config = dict(
    init='normal',
    init_std_down=0.0386,
    decay_shape='exp',
    max_seq_len=1024,
)
MLP neurons of a small language model. Each row is named by its layer, matrix (up: input weights; down: output weights) and neuron, and shows model dimensions 16-207. Each number is 500 + 50 x the weight over its row's rms, rounded and kept within 0 to 999. Numbers have three digits each.
After each neuron's rows, "fires in" lists the words (lower case) most often at its 100 highest values on Wikipedia text that the model never trained on.

L4.up442:582542569469454538515588555480483451454556469501525507474417474606473493440492472396500473473532525457562471545504504507567448538530535498447576383419534377494496474419428527524489489434494506528560509437528558549568467520431485542498555516508443500516430466402612381521487469546505534506439490511452522506580505470458537454469470465495592425448515495465538480504452404556523531576571528537478555560469537484433431539390462482531577468557499513588577453487363537478502483513465551520598440505448324551439451537475531590379423479518569505556517524513492497525499630442449468508
L4.down442:469513579419498474518486529498513542438524466553555562575478491441485449544507436493486483414528388487576583457467523498372518426503455451562546459484521523558414526564452472438501489551494509462612501416488442499490577515538526501456481402482551594503536495588551421536503491447454475493567491550505557499472538495526523436501456583413559539429434446538492585602521533457585502502473506514401459518481485563443597433454437477528498536559500528523508497551524455492559419488443476423466516496461552467529520422575489439472591522411477512480513411482450513481486467583475489444
fires in: "with", "by", "within", "alongside", "upon", "of"

L7.up78:434451547449525532503444469528508483519550529462454489546481429476526510459549522567534506404579413493530514373465534459578459492553457522508534511484502508540379552599507469459512570635513509572458414539488487530555567497522542527540519510546517526535417600499580517426482489465424392523561513523364582488454471525516643483432368442552442495460497483389499520478424495422523459470448548501476565466593556444440463516597486435521478500562496418511555474411447485539544500547547522488472458499520509536477488539485576561551491460540569390601495457510410534534463612508508459430
L7.down78:453426524595587607447526584471476459385459484551579445521514464534461450398389438456530495483481545481498371573535528490436532459463572429440447522501493502507543461477477557501431505518498470418471446519456450416443423450526470505449529460460438447528512427555387511536525480609506462542470435482558529509457440412449488536583523478527543518540573490499518479533541567442538520494516536528453529483499393513573476546560542483517539463518506482435503512580473529577474429489430491465576595568520503538544499502551505490492476517467422470432415446553472408433477474497470507507
fires in: "the", "with", "its", "s", "by", "and"

L4.up1146:492523496504486465469513532523503534484477474572461445544499425482544492581458447500450385587463346591534466516449514502567490472508512489450478548544486458458430501440455522483539572478508498430448476431553473455566556510540574540461411431560462522522523484526532566395491469496418541424537495509488545492566566580459430506506550544446453479573617481584576494465456511513471513591501503576394488518545522505486550505469466467582441458520532510452567482448576509527579444460537406564470427539477504547554448379565524445501488457476410503425536505430521582453454554522504499624
L4.down1146:502481482613479438452537526533533395457504549508477551515487509580481498491478479500553522513467477557514497491485560498545514467512441527492409454559429435532439453518478501496482491606493497547461600548398527522473567542495565493578432483524554468422491482609519510472591448495579473450412508507445597461573618455443401483525462560479484571567486490503537457373528577511460486435504462508552449497585530527516436551485445502527627523523477419400432526461438494450403494534545423547469471478545451491480578442589499422456486419518479566505590545533529483531589560493471499518
fires in: "according", "since", "of", "because", "stating", "date"

L5.up136:492539537534455539457521575403504540481505419509539555475549430551439520551477561477509518564561527417479514360528490442555471422475448484461490464501571498575500511346585524486543494538432454411524476550508455534438455510433513488422558494522467511535509471571519551532494436517467463538620518561461515565499557381540479358550542439565455429556508467447503423470438533412424486527466463462555522482481573476412515585391519527477519512498551497519530448446502516468491450522448472462383526494503454570625508487481524527515563428489568568529522514528463478517492634468461508598
L5.down136:447553486578489494502507459463511471463415493505566437581498413461590486471560488471445464517505540503534491529568476538457597514538417563566535415463477487450514550501481422469511441541502539504499530492497569521500443369500460538513444433499476447489380550585474489496541425491478447542462538450451513413612444462589548478438535472457459609485579487508519459518516360512567535442456433443417421582533429475460601600539586523494517527460497461521426505503533512535440470487463543534491563469526531526440514519508601587489547412452462500434546487529596487417515563588542522491
fires in: "and", "mf", "df", "while", "time", "as"

L5.up427:419451474501449509523537540509533540468534590506478505504450347500497525477515599469522528415492583378492494587480532538460544457535499414561532468517528504540438487516392578446473568562499437405455363477519422503487462540455494519537571499453453437516405519560467544524544504511491439504514482573533544445539485506499496530623541497493472556521391533496517502471536575455464551470404469456569517586454469441526493506424516503474547540486557512592438468458495577576470550477548561592431435530436468491498443488501506616530507465534543537601464609460498534575437530618525489564
L5.down427:487496602556554497505530523583534457424549512499554440549476529484493437560526527552465479477515472420495574483467533509519577553509472454496526495469512520634554400492509494448340417585511589446482472468595534582419477439550443553490464497545483504400458457458395546461520431530485533480568535524486538467531486461520578463485443515403489519502575502485575532526485566491474492467456453402451500483442494534413548521534505518571518433487501524576380441476452567486571485507405462518566526551592493492504461516472514500526479471545478503515467422485478461502550587435510472425
fires in: "to", "for", "on", "in", "involves", "by"

L4.up603:395579496546507462509557534418537598488480544477564449606469500447485579482533564524510500510562585400536462506447502508547505460516561517472555483413472563504452555455538554475457483379508466494489508555574613499482482509535446468481578517489473514507615427571478448361561391507490579500561449608563507415499524491433524439515556524525513539529434463480519521486473431490490490475529471578437500468446459537453503445506514451488469498527503414498470436501461532408606477605483472632450500464473378493440478554537530572481469510499501554579471437507434533499448485473469577530
L4.down603:501412502523502539479411495460521408474497480596481577415469509494459422521491525476520485504547526583495532416601445453398547531548509539540474511601453440433531506513507469592515530605606403545447484487552484556490518403501609471462480556579453548427444616453610563579475437530464482413574514394464525530550489472496465515527493501579476526403497510478489445527538507538493583522607509421602496513585487509467534510534529543487572524511549527437513547537481525585489562478512528440464541465504530474512420427438472494494484438546497455437511575519501514413536495504419523519
fires in: "grigorovich", "tour", "m", "rochdale", "county", "mississauga"

L4.up194:644569513498448459520449484545479557545425497561520497515471491433471503596586518443459539481498504498431499440554442489439428494486445439548493488502539524539601521396479566500408525523598437445584551469531446544522549516529549525458529507445521390496447476542396468443509564543541495451453457551513520458491487396432488517525502474549443421408483526476411591519538537527571484537519525500426585509503431537514446569484526508469584479467547507567475565521432565528446488452464560412490530481532471535479440451474519557501556472417334466545447538526464574447471563409494545433
L4.down194:518422493536525525478470499520514572596503525549440475470470489594576505513511526451524480483483510397593507386463485487570458463534522515428490427430520499604545609399438423576507494532528507532435443531511558560529606574417496451601539474510478462374473504500532518458464494545520632536477487532451414511566535561523528438570551487560518499426467361530560448505571511487470493557533493562422475497502541450526504442455506499506559510569518470490455562438541525575438430506448543515515576512426561440416464434497526446446573492427428517460523423378632488547521488528471597486
fires in: "of", "scheduled", "particularly"

L5.up256:452518494424488533533490505581442436535470491550508448463521539443493479545536450495492556499559551533520449487348503547470487566494608481492466441403482481472529500524475467482492499509566522472494469598552488464487522392559615474498494451433568447516581497523549454534487494508540449493491512568506480453542537477454460510517564485505449392457479478492557480443539436482469483540527452498523528551487453526574415507581443535503497419564579564452497512541479596396541551509484502557441520460525512453549491452517519536530545494598533490533490540487509497440427433465576505476
L5.down256:493550557480472449496491502528459493500454449571547547587537532510583480509510477487471526446525514535537411547440495605457420500436557528554490517398546475576501490515501478494550455473510460402510519489524506480568487493607498479576537432503562504511569558424492545477418543405498474524460476525523454479470534503439472581425434448575557497506539451546469548506422518397506494502460451432462391476405471553579401449573413535450534422466525540502454460522531465445510531515471530520449484529477569522513534408586557514397536461571510480529486453530447466471524432512563606574
fires in: "grigorovich", "mississauga", "rochdale", "trechtingshausen"

L5.up678:516379520396497528546617535418488486520462460501510539530495423589517410501486431564474456503486442541479462402460568565624477437453522525459473548558531484457546424551405512579407476464512442549452599418536528550604505472497552539439465447478569510471438505590443504550470572534425495456485507542448595598561509551474532535524478553486495510527566472432468512485566456585506443531461518519500491583476575562436549376460481541493493464437493607521504463538502497475558545471564439471510548503487544406521468478543475460425558470553560463521484453456444436442524596503460492542
L5.down678:460564532532406549495465542540513479531476474468469533444490457506407487614461460468440462542495471494613552447518521480537529483505431546517519592505467530543477515516350535473433444443538475528524551464523510515546511548586490535463396447457470538534462499515516548466496499571517484394519502590431477591454542527418429501484431446397487411562547486491480464548506492514511508560484475511581459552426439440445537446515502548495531493540419518463504532581465534444528409472488317541605571482518580504517539458564547418462580462544644484488541566525442447508467615421424451507
fires in: "according", "during", "across", "on", "following", "after"

L4.up473:581471468476487601461555523509493591592458505524537454508488477524437582455452473504567568438466470477445534482540397480537481472510451562494445421463575453518545519542451474642442647434544526458509571586479580500546470540501496529555458508557471540570477458487489503484456502472512511559509453477453523536497553533527505469503502494546505400584479448559449467553492453469522529523505479529486509506474425558517389490434418540535388451500496433486491410506556583482470590453495561465506575507505493506516494478470482521504503389384511523476538466493563528497496445528438469648
L4.down473:505507540406463477491486415531503461464505568515511428547439444575545486455431486485517487573547551542579529420509540447544579509472485469536628514561419453474488551492502510417502472447442491467468478541545516611422633515403545493536577510458476454554524414534477510471482494417487493500511503545478550491424529548501476581550455564485488440541520437539569484486476512452506538598538528507516494492524497502468582529556472498509471503507505489587527519444568513503507557545565471591559497540523577476489634498447574513520522468418460428506437511573327535479472399449472511501
fires in: "was", "also", "been", "very", "heart"

L4.up902:586440497502484500528609519516489446573369490524519408506484552518508467466510500528483517571593493497565498550576470409477512472543450444494557558557456551536491501499579525442550542449603492423539488452552470529500562557491547416548494490405436589405484553503564492603515475445522491509578393459494504425453480495619603541543579508530504448525384433502595582487542499393485550509502475517461516448546436523505498558540474514410444471569395495376528466474490444512509471576464551573554565562496483456485502415471496481550523498541409542473533447453514532563521543436533439573
L4.down902:509489547554382559450532584471477518477597506511469552508458457537499469447450538517640460468481553458463393500502426519451428516495521461458533554510542544450518473539458504533452501412510484571444441488473579492505480430595535509455544553527479522555387451461504509507437485432454498492447561529508412528515451581606578487441472519564457557440550540486455493479467457489526459454403448495499499409529594589474423517458526573563592510544541526435416446551539481486567588467473491516548505429511522591450505537546424432538527441463498550476487463419539535479420519483417492508
fires in: "of", "for", "martial", "in"

L4.up971:436561459573514460503572541456468457472481458540501531512510458509473502455428560498342528457499559523395553443451443475552472403471574433492517436596585553533452522457529499524486475491522446503480516449491444434454503488494594490461588451503559581589522505516505499531486519561551556488445570606478488468559440504396499525487545485486476540533514478590591452387579492450576484425476554535471576509608496510500461540550472459506509425442547689566553532513568466548556527586470492511463427505471521412401549507433441507496451477452520439484540392545456510506480537510498462508
L4.down971:501468490447538521409476476541427432498532400607401545479512437533512445582620553478528449539506457476533472505491558526474593577528546513492423474509456500507537427549453511579502526491496424488515488514479455543512475507526481506493528562541399481463497493524523452471453509483458467441541517496491549492465560540493476539485481482526572464485499540496467508522455453541524478489497493440478460427472564543535517454497558379564518544466497398579520516497464572518426584478526445541483482382457456532524403411504514501504476463457520524554439486489536630514462502455378563535
fires in: "as", "time", "example", "recent", "plot"

L5.up217:418533411562467495515447476447473489472508504576497597474447456490423417463488424458497513590465449458457497541566482541479507511560453536534546559471499438557535513509379482524450524443477350421439529522536538439439503427478506433543500504408478560460499500693409552483566577520516450553529460512472532479589538510544488585527519549468497522481537597457452569427516576462495533563575413454477603499516487598483481493430483603560483533463442485491489427538552526515573482467491509546525471525450502567434573527458584490509458578531541458574486486473422524523419531445497474480
L5.down217:514460555383517525498517505587494530620523522473464483584518501453498465532483537533473467407528531468479439497499509405502499531415559461470506510465542470506495419494624523461396495417484536539540446546441357517512496605560547549513470513542512448562532550541498421481463463445512430480521526512487552554486488517430505494498508431565481476572466526437507537468484529545575471474423527471495455561492509471397563561586475509530493626557549452472531497468375474460528399535445505456475539499482533496538420552480505509422488472460439575494486503473475487506511480589512530420
fires in: "of", "and", "s"